{"num_hidden_layers": 21, "intermediate_size": 768, "attn_scale": 0.151, "tie_word_embeddings": true, "parallel_block": false, "init": "normal", "init_std_down": 0.0361, "lr_mult_qkv": 0.7, "lr_head": 0.00826, "max_grad_norm": 1.0, "decay_fraction": 0.344, "decay_shape": "linear", "train_tokens": 376300000, "dataset": "wikipedia_en"}
MLP neurons of a small language model. Each row is named by its layer, matrix (up: input weights; down: output weights) and neuron, and shows model dimensions 96-191. Each number is 128 + 32 x the weight over its row's rms, rounded and kept within 0 to 255.
After each neuron's rows, "fires before" lists the tokens most often just after its 100 highest values on Wikipedia text that the model never trained on.

L6.up84 [132 147 170 126 106 174 100 148 185 139 139 143 145  44 142  83 157 185 166 117 115 137 147 133 116 146 206 113 111 145 141 187 128 132 124 176 102 162  91 112  93 109 161 146 154 129 114 100 162  71 152 200  48 113 195 104  82  72 109 133 143 133 114  11 144 125 152  75 177 122 114 129  93 105 122  96 162 137 100 149 133 154 163 139 105  60 164 150 169 128  85  46  97 125 161  99]
L6.down84 [116 180 127 133 129  67 101 117 136 162 119  94 111 119 104  91 185 139 161 103 189 136 125 159 116 120 101 109 108 116  63 186 116 132 178 109  81 192 147 103 136 122 124 116  97 138  62 154 194 128 134 177  70  98 108  61 113  99 145 125 151  54 187 124 143  83 126 148 170 100 119  97  63 154 122 154 167 116 102 124 142 194 150 126 156  79 128 104  53 179 102 106 128 139 153 138]
fires before: "="

L15.up68 [127 114 150  99 116 136 110 144 113 119 149  90 153  97 148  79 111 110 149  58 103 255 155 139  95 132 134 156 158  80 141 128 103 119 107 141 150 156 163 124 140 109 109 126  79  78 144 137 170 108  86 208  93 136 169  75 119 159 186 113 124 100 154 153  94 175 118 148 171 135 145 161 124  87 137 109  74 115 139 119 168 148 139 147 153 187 129 180 117  68 137 148 132  91 104 120]
L15.down68 [124 135 138 131 134 114 142 121 116 104 122 149 118 113 129 144 142 117 115 144 114 213 113  96 139 140 140 136 124 132 145 124 114 142 112 110 125 132 107 122 134 136 127 115 136 118 136  99  87 115 119 113 146 141 127  86 127 140 255 150 133 138 126 136 109 102 122 130  93 120 112 112 147 129 125 157 117 101 147 126 109 141 126 115 137 114 118 108 122 123 144 129 140 123 127 116]
fires before: "  ", " C", " T", " —", "\n", "\n\n"

L3.up93 [129 155 136  59 135 133  26 149  91 104 117  92 176  86 131 123 113 140 143 171 127 142 138 150 121  77 124 164 153  95 124  99 146 174 141 142  96  89 107 114 111 133  88 115 149 183 162 104 193 123  62 132 131 128  94 168 130 141  93 122 131 105 162 126 108 190 107 102  75 163 124 133 130 163 135  84  97 180  91 172 173 127 112  91  82 151 112 137 148 186  70 173  69 116  88  90]
L3.down93 [178 125 122  80 141 135 120 148 170 114 122 108 134 174 199 152  86 134 112 122 129  82 144 149 146  83 127  77 132 129 164 210 163 166 141 117  88 128 126 141 100 139 110  83  80 106 187 109 119 163 120 142 138  74  76 134 105 162 123  47 172  74  92 138  49 110 150 121  98 146  81 118 112 172 110 150 123 117 151 141 200  95 128 103 114 105 117  80 126 159 148 139 101 127 137 154]
fires before: "g", " on", " in", "ated", "no", "ation"

L5.up520 [103 132  75 131 130 147 116  79 140  91 117 189 135 120 100  33 117 128 121 165 177 185 210 132  87 114  71 100 112 124 114 107 140 146  73 141 138 122 127 117 141 119 141 115 179  94 208  73 101 125 129 119 141 158 105  94 108 139 118  54 114 160 153 125 149 119 118 170 186 127 117 155 143 127  68 121 139 165 115  84 163 118 161 157  72 113 107 136 158  50  85 176  91 137 110 164]
L5.down520 [128 160 120 198 143 120 138 103 163 186 123 143 142 149 135 120 160 110  91 124 113 154 133 153  79 121 103  99 180 139 129 128 183 128  71 174  91 123 142 145 178  89  84 106 109  85 114 107 105 101 118 131 160 144  98 116 110 132 255 116 101 161 106 155 126 122 128 146 164 153  78 162  91 113 135 114 131 126 104 117 147 115 154 140 174 122 144 145 135 126 107 171  92  79  73 163]
fires before: " a", " the", " Bishop", "Personal", " an"

L6.up10 [211 158 100 168 123 140 125 186 124 157 112  76  99 141 120 123 133 164 183 143  82 144 159 122 158 157 181 154 118 127  95 129 156 120 136  97 135  83  68 142 155 108 184 118 192 143 145 113 123 124 147 133 133 133 100 152  89 119  99 162 130  79 127  60 183 184 178 106 187 129 166  91 125 122  63 132 176 157 114  99 109 161 176 124 115  76 118  86  74 142 111 105 137 159 116 109]
L6.down10 [118  73 112 123 144 141 146 140 144  99 116  66 147 212  91  93 122  88  64  86 144 112 125 154 146 179 127 103 120 126 124 176 134  84 125 138 158 159 132 129 128 128  87 135 191 133 104 128 122 125 112  94 170 108 126 152 134  92 129 167 108 108 150  35 140 127 110 108 128  76 151 138 160 120 125 134 129 191 154 154 106 124 169 143 169  63 165 166 157 126 151 111 106 122  91  70]
fires before: " |", ":", ")", ".", " by"

L9.up149 [154 125  89 122  95 115 125  98  98 193 111 153 120  56 137  56 139 130 134 137 158 146 156 121 138 104 144 143 154  97 108 161 210 150 114 138 165 148 144 125 125  88 119 176 102 150 135 107 131  39  76 170  95 181 132 154 115 131 110  99 167 182 130 139 113 107 102 122 181 157 128 114 156  93  90 148 142 199 133 142 180 101 131  92 126  92  73 149 136  91 143 125  54 156 119  87]
L9.down149 [ 80 130 164 171  93 117  91 114 148 165 110  82 156  99 127 120 142 149 110 178  98 190 110  96 156 149 139 191 137 139 132 160 127 138 147 178 151 133 126 189  81 127 131 117 180 194 140 117 123  53  96 101 149 108  89 157 117 103 161 127 146 103  86 181 113 103 128 130 116 154 125  51 108 106  88 189 112  95 139 137 142 132 128 165 132 157 114 145 165 125 160 166 106 106 124 126]
fires before: " the", " a"

L17.up526 [194 175 161 126 180 134  88 145 109  95 126 148  92  81 137 123 136 107 122 154 108 195 128 137 120  72 116 129  88  72 146 106 148 110 152 132 162  81 125 109 130 128 113 114 132 119 142  97 121 144 150 161 107 114 132 168 112 117 131 149 147 127 113 177 193 112 118 152 143 121 144 117 102 135 124 127 129 127 159 110 187 115 101 124  73 192 113  87 145 105 121 132  45  97  76 128]
L17.down526 [130  84  77 150  80  91 164 116 145 118  75  87 153 153 157 142 119 114  68 112  88 114 129 136 126 134  70 125 171 131 183 149 113 171 159 134  94 117 128 195  74 161 158 123 141 141  76 180  70 132 149  84 114 157 192 128 137  90 156  82  48 157 113 160 111 103  81 102 169 113 121 126 106 187 138 108 148 151 139 146 143 110  94 133 109 102 149  74  98 148 173 142 164 158 127 159]
fires before: ",", " that", " the", " to", " he"

L2.up502 [ 73 125  41  77 132 141  90 151 160 114  74 130 125 127 158  89 148 142 102 171 208 236 139 138  85 118 154 100  86  63 135 188 135 111 140 133 190 127 183 117 115 114 153 166 105 137 156 196 114 143 146 133  65 169 139 108 112 159 123 115 145 146 158 125 132 151  98  80 182 174 146 126 154 134 114 141 118 174 202 112 145 137 127 115 114 112 104 108 180 131 156  87 137 104 138  77]
L2.down502 [124 169 185 114  85 140 108 154 183 155 125 159 117  92 150  76 105 175 142 122 135 146 177  85 106  99  86 141 125 172 105  97 158 135 160 143 112 135 135  95 163  76 101 111  84 112 136 154 109 143 100 129 159 121 139  86  81  90 134  91 163 128 206 116 154 177 128 112 107 151 100  98 107 140  74  49 131 131 118 114 166 169  80 183 174 126 123 114 132  95 137 136 144  51  95 153]
fires before: " the"

L3.up154 [136 121 126 144 150  99 104 181 104 102 126 113 139  92 166 109 155 153  87 137 110 189 128 137 136 109 157 222 150 119  77 105 107 114 116 181 144 159 105  82 151 126 137  84 121 169 166 119 145 168 156 116 106 162  85 154  91  86 119 156 133  72 162 102 240 218 143  75 132 185 162  94  84  74 129 123 183 159 155 153 146 113 132  70 130 103 111  49  87 165  91 125 175  84  95 111]
L3.down154 [202 193  83 102 175 148 189 155 105 128  92 144 148 152 109 101  90 165 128 118  87 136  80 120 136 126 137 130 142 128 134 116 112 181 164 109  92 160  89  98 103 155 103 134 136  54 128  80 168 138 132 178 119 101  88 129  93 117 141 153 130  73 111 130 176 121 184 121  78 167 150 140 173 115 139 209 125 126 156 114 136 140 143 185 132 169 163 143 185 195 108 127  95 169 100  91]
fires before: " by", " to", " as", " in", " on"

L6.up4 [153 132 113 139 151 147  74 153 121 157 196 142  46 101 115  97 149 158 178 132 111 154 170 136  70 152 171 181 127 118 121 178 157 116 171 123  98 124 150 100 142 103  98 137 144 138 122  73 143  73 150 177  89 108 162 119  63 161 128 121 133 141 181 162 133 152 123  97 212 139 111  97 109  77  98  90  83 201 159 144 159 106 138 125 107  98 127  69 142  97  78  52  71  30 115 160]
L6.down4 [136 122 125 159  76  90  66 105 168 112  99 127 115  95 138 126  87 159 128 107 145 154 160 135 156 106 113 160 121 105 141 177 155 113  93 157 151 187 151 128 167 191 141 123  99  95  62 174 119 151 112 166  83 126 121 106 180 109 222 105 112  97 180 100 126 175  82 102 107 156 140 130  59 110 132 102 162  99 112 139 154 117 137 161 109 102 153 124  79 164 143 111 127 157 114 179]
fires before: "="

L15.up693 [ 60 144 127 147 177 128 122  99 195 149 193 122  98 173  82 115 186  84 109 140 118 123 144 154 146  92 135  75 180 118  79 163 127 127 129 149 131 180 126 107 118 119 111 111 104 111 150 149 144 155 122 209  53 137 177 138 125 148  81 126 138  78 125 151 140 170  99 143 116 123 165  92 130 133 172 112 159 182 111 164 157 111 124 149 115 145 155 127  92 132  82 197 183 180 131 106]
L15.down693 [105 135 170 148 164 151 100 166 102 103 146 129 127 143 120 146 166 132 109 135 149  20  67  78 145  92 120 132  96 146 106 232 161 119 160 122 136 121 143 111 148 112 129 122 142 128 146 130 136 142 131 104  83 148 121 105  52 137 230 147 102 127 127 113  88  86 101  91 119 150 121  77 117 148 105 182 109 164 160  95 119 129 123 151  74 145 162  76 141 186 149 148 165 118 184  86]
fires before: " 0", " 1", " 2", " 5", "3"

L8.up463 [127 120 130 136 131 124 141 179 225 146 145 143 183 143 108  98 130  86 175 125 189 133 117 162  40 143 113 130 100 118 165 145 200 111 126  98 143 122 165 159 110 112 119 124 141 154 131 150 116 189 154 220 106 121 161 143 150  87  86 146 164  81 125 128 165 174  65  41 108 151 125  80 115 131 133  82 144 145 154  82 121 101 146 140 113 106 150 132  80 101 116 153 122 171 166  97]
L8.down463 [139 148 145 110 102 103 130 182 163 117 108  78  66  89 166 162 151 139 162  95 149 108 132 134  96 151 160 130 110 117 138 169 158 194 150 163 143 132 173 157 137 120 108 108 188 205 152 167 115  72 109  40 121 165 115 117 140  96  26  97 135  92 125 123 158 151 108 180 138 115 120 140 123 128 121 126 120 124  95 127 110 144 136  87 132 155 127 126 128 176 139 134 111 157 130 101]
fires before: " |", ";", ".", " as"

L17.up417 [ 94 130 114 156 106 138 148 120 159 115 115 157 158  68  94 118  92 132 132 151 164 140 171 173 167 142 174  78 101 137 147 171 156  92 126 105  92 115 161 106 124  79 136 198 123 102 136 168 101 168  71 189  99 131 169 123 130 132 111 195 101 122  70 109 125 119 135 183 179 107 145 123 110 145 135  63 123  86 137 112 103 110 149 135 134 170  95 132  72 111 150 114 110 106 101 134]
L17.down417 [178 113 140 199 120 159  80 139 107 115 154 167 127 153 141 169  99 130 114 147 161 106 108 165 104 148 132 130 143 124 124 135  97 123 151 141  54 138 106  74 132 136  95 131  96 115 133 154 211 149 126 179 115  75 127 121 165  40  91 138 112 157 152  95 151  92  46 147 101 106 167 142 168 122 172  98 152 122 128 125 107 123 129 152 163 210 140 118 158 128 123 121 109 125 144 173]
fires before: "|"

L12.up202 [112 162 116 119 100 135  74 162 174 150  94 136 157  89 128 147 123 120 164 143  87 163 150 113 120 145 110 126 134 115 104 117 107 158  80  98 127 157 132 145 118 144 108 166 135  71 121 110 157  95 118 195 109 208 150 237  80 133 115  94 128  91 120 121 160 139 121 136 192 114 121 101 146 108  83 143 134 141 135 141 131 140 170 107 124 112 103  83  21 118 115 185 144 163  69  96]
L12.down202 [176 129 126 201 156 106 115  93 115  82 114 172  76 152 135  93 130 114 153 146 119 171 130 118  86 108 219 119  71 108 145 129  87  78 132 157 167  86 139 164 160 112 172 123 118 160 104 168  80 121 112  57 136  81 123  91 143 156 184 152 147 120 160 108 155 122  97  83 122 136 147 167 110 139 134 156 113 141 103  74 141 174 101 108 144 129  73 125 173 181 133 117 126 128 177 131]
fires before: "-", "ng", ".", "2"

L13.up539 [ 50 104  90 151 115 144 132 119 142 151 173  80  77 123 135 141 144 104 145 172 122 130 162 160 148 179 221 108 125 127 120 137 122 103 122 124 159 129 159 155  93 112 150 115  99 155 133 122 159 124  84 203 103  88 117 128  92  96 108 165 109  91 133 147 189 165 109 151 137 123 153  77 109 144 120  65 125 149 104 154 146 109 192 194 113 171 129 102  64  72 126 163 167 113 107 125]
L13.down539 [155  97 149 161 123 125 138 157 147 130 189 111 119 169 120 111  99 103 132  79 127 123 133 145 120 169 130 119 124 144  45 142 188 153 136 166 139 128 125 141 103  77 147 123 144 155 129 130 127 219 127 133 128 141  88 131 106 108  29 187 173 112 108  74  79 196 218 168 110  94  92 130 106 113 124 121  93 145 182 175 117  93  65  65 137 186 156 140 111  80 101 142 161 114 127  98]
fires before: "-"

L12.up685 [ 90 100 131 200 135 113 112 164 213 126 168 118 111 103 106 144 193  94 178 132  76 131 140 134 115 110 112 121 111 115 110 171 127  84 122 193  87 180 122 128 144 136 109 165 145 176  75 124 180 110 101 138 128 163 167 169 112 147 101 180 172  93 128 164 114 170 127 149 147  88 161  87 168 148 107  89 170 161 109 162  95  89 117 163 134  97 152  79  87 107 102 149 121 141 135  89]
L12.down685 [124 107 103 216 165 120 155 124  98 118 127 132 103 190 136 106 174 156 115 120 124 113 133  60 139 101 114 109 142 128  92 195 154 150 127 143 176  89 112 178 124 138 152 102 137 135 145 100 132 140 156 123 115 143 156 134 143 146  93 152 102 104 138  73 130 122 132  66 113 111 125 115 137  66 144 149 123 146 131  74 158 145 113 112 147 130 117 160 111 112 141  96 166 113 220  89]
fires before: "-", " 1"

L12.up489 [ 62 179 105  89 115 103 181 134 162 120 150 124 170 116 126  86  87 138 143 181 137 151 162 135 125 119 123 117  85 113 133 145 123 191 123 141 100  98 112 135  98 103  98 111 123 109 107 100 109 154  82 147  72 150 116 137 144  92 101 155 191 105 156 122 103  92  99 113 116 141 120 126  51 157 108  92 167 118 112 113 144 155 142  99 126 142  83 131 150 114 114 143  83 179 137 157]
L12.down489 [120 148 193 187 163  77 121 100  90 165 147 142 113 118 152 152  48  99 119 105 142 123 128 164 114 140 181 112 124  99 131 127 133 108 126 109 145 150 132  90  72  80 123 159 176 129 135 131 116 101 129 146 226 113 113 104 102 157  58 120 149 147  56 102 125 138 108 104 132 161 139 122 137 126 120 117  88 121 138 126 185 168  89 141 130  93 163 181 120 178 125 117  98 141 123 164]
fires before: "s", "t", "\n\n", "R"

L9.up559 [137  74  95 139  83  92  87 183 159 131  62 116 109 110 167 131 107  94  91  41 183 180 114 116 151 169 114  76 141 133 136 118 119 138  47 131 162 131  78 114  72 160 170 121 142 118 190 140 131 105 135 127 156 179  81 148 136 121 130 136 107 140 213 108 140 135 126  79 155 165 152  94  96 131 159 131 160  73  71 168 142 115 136 109 113 196  89 174 133 127 135 170 166 122 123 126]
L9.down559 [135 125 122 102 124 121 175 153 134 100 128 137 142 140 131 160 111  81  99 137 111 134  75 129 148  68 136 143  88 143 133  94  70 103 122 144  99 154 140 139 146 152 146 156 126 141 128 143 157 146 115 120 140  27 121 133 139 126 255 169 107 147 100 132 164 175 158 135 114  55 122 114 123 152 132 159 219  48 130 158 139 126  97 190 157 107 128 154 114 151 109 150 137 119 182 179]
fires before: " |", "\n", "\n\n", ","

L8.up724 [105  89 120 111 116 123 112 122 132 152  98 200 130 148 131 109  80 149 166  63 119 173 151 149 100 107 130 127 125  84 101 181 145 127 149  74 187 110 133  95 143 119 192 198  97 178 106  96 153 126 178 173  93  76 154  98  93 142 133 100  64 125 144 191 179 130 151 101 144  84 183 159 106 119  86 103  67 107 184 107  74 150 114 131 132  92 154  68 150 116 149 110  56 133  71 112]
L8.down724 [129 137 156  83 134 139 174 209  97  94 161 101 133 139 128 143 100  58 124 167 141  79 180 146 120 143 115 187 122 134  96  90  85  84 121 166  83 139 111 115 109 146 142 121 168  94  94 187 103 139  58  94  90 144  99 130 194 119 156 109 135  73 133 120 104 203 166 187 152 138 141 116 120 148 106 125 172  83 119  63  96 153 144 134 144 145 125  71  99 135 154 145 115  87 118 139]
fires before: "=", " the", " own"

L2.up439 [132 151  82 110  81 149 119 136 141 189 202 179 137 101 171  78 123 172 110 186 152 129 156 122 145  89 146 173 144 131 132 154 155  81 106 119 140 145  95 103 115 116 114 169 111  72 120  80 126 129 101 176  55  76 197 207 106 117 121 142 138 147 148 123 143 115 129 113 110 203 115 146  92 149 114 128 144 149 106 149 132 182 190  93 111 106  74 111  74 101  99 114  99 132  93 106]
L2.down439 [159 110  95 152 151 117 130 162 107 170 108  74  85 154 111 168 117 104 138  94  98 179  81 149 134 158  96  89 127 105 111 155  73 163 112 168 133 149 173 106 113 148 127 141 177 125 118 167 170 185 148 120 210 156 108  69 161 155 230  95 150  86  78  94  98 107  60 115  92  93 145 112 136 107 203 164 142  85 145 164  95 111  88 176 123 168 138 137 171  99 155 110 162  91 133 167]
fires before: "s", " the", "-", "|"

L12.up511 [159 147 120 164  88 123 142 131 142 161 121 179 135 132 189 110 119  88 110 133 164 173 107 113 144 109 158 130  73  82 111 134 236  94 160 137  90 117 117 112 118  90 194 149 108  83 174 200 154 185  53 147 165  87  67 170 148 144 112 137 189 138 186 146 190 137 141 116 153 167 161 106 127 133 140  99 167 147 131 119 141  71 144  88 120 162 104 136 131  68  85 162 112  94 106 151]
L12.down511 [139 155 122 169  71 130 164 149 175  91  75 157 126 146 125 176  89 131  85 143 176 183 163 103 148  61 171 103 115 144 127 191 144  72 141  89 140 171  80 139 117 122 101 112 150 147 122 159 172 130 152 183 164 131 133 180  94  68  85  91 119 122  77 146 171 122 171 120 110 147 188 106 170 179 167 113 148  49 122  96 147  95 104 127 129 123  77 143 156 113 150 161 145 124 112 112]
fires before: "|", " |", "\n"

L8.up413 [119 169 103 144 122  90 124 170 240 163  99 125 100 138 136 102 151 127  96 134 136 145  69 184 117 175 167 201  86 116 145 134 126 102 110 118 104 140 148 152 116 137 197  97 138 155 159 127 131 123 164 176 132 181 124 136 102  89  84 177 171 108  88  48 202 175 131  64 129 150 168  66 157 148 133 103 168 124 146 106 127 158 125 120 108 122 135  63 102 161 125  73 130 154 147 124]
L8.down413 [ 88 162 145 185 140 154 185 192 151 200 118 125  83 129 152  82 157 136 141 109 154 125 129 151  87 156  84  76 168  94 154 164  95 110  98 153  59  80 113 113 153 135 140 188 139 117  97 145 161 103 118 117 102 126  99 116 146 113  83 134 153 108 126 109 151 133 173 146 204 102  93 119 145 151 131 151 108 162 200 101 121 166 126 166 134 112 156 173 198  76 142 139 137 109 113  94]
fires before: " |", ";", ".", " to"

L17.up332 [164 125 139 139 141 147  66 154 125  90 101  98 153  90 133 132 131 137  97 178  69 193 158 116 115 131  88  96 131  76 137 202 105 104 116 189 156  99 160 108 199 134 150 126  68 116 104 102 149 153 163 143 112  93 123  83  91 148 115 127 132 126 111 150 150 134 107 169 146 101  98 162  69 153 117 112 180 129  85 183 191 134 109  89  98 197 133 201  96  99 166 119 115 103 118 170]
L17.down332 [156 154  94 124 143 116  96 139 135  84  98 119 171 183  94  87 108 140  99 177 109 130 107 106 125 103 132 130 151  60 141 167 135 182 153 133 127 138 148 166 178 127  86 110  91 133 125 128 136 187 133 124 101 155 138  81 151 135 255 125 123 161 107 181 108 168 109  71 184 100 100 150 126 135  84 124 157 108 162 111 149 147  82 114 104  86  81 138 136 100 175 137 137 157 143 159]
fires before: ",", " he", " the"

L17.up64 [ 98 167 138  92 104 153 118 120 101 150  61 152 130  89 168 105  96 150 116 160  79 127 135 170 150 149  85 136 149 134  97 171 156  90 206 173 147 176 168 129  97  95 150 155 106 145 147 127 228 141 113 157 135 135 125 188 101  84  84  98 173 128 155  74 172 110 161 137 116 122 164 129  89 110 136  62 141  91 139 131 161 187 192 126  82 162 127 122 148 103 128 118 127 138 153 150]
L17.down64 [126 170 155 162 113 144  86  37 123  86 180 119  55 157 126 138 100 104 127 164 119 151 132 144 102 121 179 125 129 191 165 131  99 123 161  69 146 117  70 121  40 125 174 161 129 129 137 120 173 134  91  92 113  86 138 109 100 118 113 192 160 141 154 158 107 111 104 118 133  88  95  69 124 124  95 108 155 142 146  60  91 108 100 158 143 166 216 106 170 155 139 159 136 162 164 158]
fires before: "|", " |", "."

L15.up377 [141 149 129 189 125 149 133 112 168  91 158 151 122  45 184  72 127 125 197 115 153 140 108 106 131 145  81 139  65 139 171  92 132 126 158 151 117 150  96 115 128 113 111 146 139  93 129 147 151 136  74 210 194 176 171 142  79 222 105  99 172 102 146  76 157 120 140 145 171 105 140 117 109 164  76  86 146 154 147 126 104 126 123 160  75 139 118  65 148 151 118 154 112 144 128 115]
L15.down377 [152 141 164 141 180 131  49 131  52 140 164 107  76  89 155 112 105 119 147 142 130 105 147  89 126  94  54  98 104 133 178 105 126 127 146  88 136 192 109 194 140 147 125 123 146 152 125  89  78 185 147 158 120 169 125 121 115 111  53 121 165  99  97 121 134 117 129 134 148  79  91 106 128 174 121  79 174 118 140 138 119 105  60 139 104 123 132  81 129 150 146  71 120 155  97  85]
fires before: " that", " to", " the"

L3.up441 [171 150  85 164 154 192 123 138 109 202 147 173  99 108 108 112 130 167 166 114 120 133 152 156 153 125 211 130 120 109 130 172 188 130 152  85  86 148  50 136 127 103 112 148  97 141 137 131 121  70 108 183  70 124 187 190 110 128 131 118 121 119 153  65 143 139 141 106 203 181 131 132 145 114  49 122  73 171 124  61 133 111 134 119  95  57 128  92 128 142 115 115 147 120  94 116]
L3.down441 [111 128 164 141 126  99 102  95 177 136 135 143 107  74 127  98  97 147 115  60  90 165  89  78 144 106 128  62  92 108 166 152  81 151 109 129 158 147 169 141 159 134  79  98  77 175 132 141 177 187 139 179 126 168  91  83 174 153 162 148  77 118 119 160 149  98 133 161 116 140 139 106  79 133  76 139 164 124  64 178 143 135 179 162 140  85 135 142 123 197 148 120 120 123 121 138]
fires before: "=", " the"

L11.up397 [178 158 113 121  73 131 117 144 181 168 130 130  70  97 185 144 127  98 172  75 136 145 147 137 127  79 152 139  79 116 139 110 159 123  91 140 115 132 135 113 155 132 160 136 139 160  69  89 165 161  82 155 131 157 136 130  84 102 110 135 137  95  99 124 116 163 179  99 151 159 116  58 146 119 120 126 119 155  84 143 104 141 116 112  95 156 173 123  26 130 100 102 143 125 119 121]
L11.down397 [107 129 105 110 144 119 169 130 178  90 131 140  93 130 166 123 158  72 114 138 114 147 170 138 126 114  99 103 141 119 116 111 118 154 127 182 130  63 117 181 140 100 201 136 124 114 122 127 133 159 113  75 108 125  97 128 136 168 123 191  83 143 148  83 132 116 122 162 178 107 168 143 103 152 105 121 113 148 171 167 153  93  88 152 129  79 139  79  95  96 131  97 105 147 150  78]
fires before: "-"

L2.up596 [106 114 161 108 110 152  98 117 117 143 127 204 135  98 105  85  89 176 136 150 111 153 213 114 146 124 151 178 114  98 146 155 127  95 141 124 148 174  47  89 147  83 126 162 155  75 125 172 189  83 147 153 173  91 145 132 180 178 108 105 145 192 166 131 155 139 135 163  86 131 120 154 109 141 168  96  86 105  86 178  93 131 171  97 120  97 141 176  82 122  97 104 116  98 126 111]
L2.down596 [114 133 128  97 134  83 143 137 123 154  99 167 102 108 180 195 111 156  62 125 131 142 113 161 127 170 101 124 126 130 148 182  82 151 146 183 131 116 154 156 143 193 128  83 154 121 138 105 164 160 138  47 117 158  86  94 158 176 185 133 159 107  70 147 109 121 152  95  94  79 137 103 179 144  67 104 128  91 161 185 200 108 113 133 122 163 152 121 129 130 129  96  98 111 132 120]
fires before: "=", "\n", "\n\n"

L5.up48 [179 143 158 143 130 185 137  97 123 116 134 119 123 106  99 123 139 139 118 163 150 135 170 191 133 145  85 149 131 145 142  78 172 147 153 167 145 120  88 109 143 126 168 132 124 123 146 140 208 115  94 134 149  63  92 170 167 145 112  93 151 129 137 159 154 180 156 111  92 149 148 174  57  81 163  38 107 111 137 151 104 128 138 148 133 135 131 123 136 128  74 132 140 145  91  79]
L5.down48 [ 97 140 158 115 198 124 120  74 124 122  79 138 157 143 108 113  97 212 123  85 153 162 105 129 167 153  95 130 120 119 122  96 104 181 166 208 141 154 129  74 132 148 168 175 127  93 184  95 164 116 145  49 111 132 137  82 168 178  98  98 130 125 159 121 114 113 113 125 113 132 101  63 102 150 159 129 164 165 129 137 121 123  87 121 128 141 182  63 137 122 165 105 176 115 159  89]
fires before: "-", "\n"

L13.up226 [102 181  78 121 112 185  65 174 103 124 137 159 156 126 106  39 118 138 159 116 157 124 181 183 109 149 143 146 130 139  78 134 121  95 118 109 127  86 134 115  85 113  85 179 101 154 123 115 144  85 129 183  99 131  94 118 137 135 156 174 125  75 192 111 104 117 169 131 172 144 104 134 114 141  90  94 133  97  99 211 130 149 201 116 106 116 140 159  93  70  91 150 103  65 134 139]
L13.down226 [103 144  97 138 121 142  95 146 129 136 135 122 118 131 124 115 126 129 111 109 138 130 140 160 138 121 121 136 128 161 135 112 150 116 130 102 136 130 142 119 125 125 135 135 119 138 125 128 140 120 119 150 103 128 135 141 141 129 255 123 105 132 144 148 116 117 147 128 142 148 118 142 101 131 106 116 122 122  93 135 116 131 191 121 115 158 158 148 100 116 132 150 129 112 122 121]
fires before: "="

L17.up677 [109 144 130 149 149 149  90 143 130 117 137 169  76  84 195  47 156 160 152 170 111 164  99 138 180  86 115 113 139  92 117 111 168 134 172 171 200 156 140  72 134  85 134 143 116  98 152 126 114 187 142 157 154 192 127 131 143 142 119 128 154  86 174 124 146 154 147  67 167  96 104 107 133 162 109 103 157 121 103 196 100 116 124 109 114 219  91  97 139 136 116 180 122 117  78 108]
L17.down677 [144 141  95 169 145  92 146 133 134 124  70 110 117  81  91 156 166 122 145 201 135 123 105 143 106  87 143  96 145 108 153 135 113 110 105 130 123 144 113 171  98 169 127 157 148 138  54 150  56 120 219 127 118 166 131 132 118 165 255 133 136 187 125 138 134 113  89 143 149 112 188 103 136 124 154 120 167  93 106 132  97 149  75 102  99 168  89 118 142 132 129 111 118 153 119  88]
fires before: " that", ",", ":", " the"

L11.up636 [157 103 143 109  85 112 146 109 128 137 136 183 148 116 150 151 147 115 133 181 164 192 168 157 101 109 100  94 106 157 118 114 147 106  94 125 127 125 156  72  88 100 156 212 127 133 168 173 105 194 101 166 206 123 159 118 165 118 109 105 158 116 197 131 223 165 134 148 191 144 153 200 122  99 105 101 150  98  45 149 115 141 169 106  92 153  98 120 103 100  85 154 123  84 110 111]
L11.down636 [112 152 164 161  87 100  54 114 135  99 135 130 124 170 136 105 119 126 114 151 145 147 136 123 165  78 154  94 145 183  87  75  88 138 150 125  65 168 126  97 180 147 164 155 134 123 164 112 147 124 161  95 101 133  83 127 106 129 172 110 171 159 179 131 138  99 112 113  97 140 171 116 120 164 119 139 125 115 105 123 168 144 150 151 103 122  89 118 191  61  99 184 113 117 154 121]
fires before: "|", "\n", "  ", " –"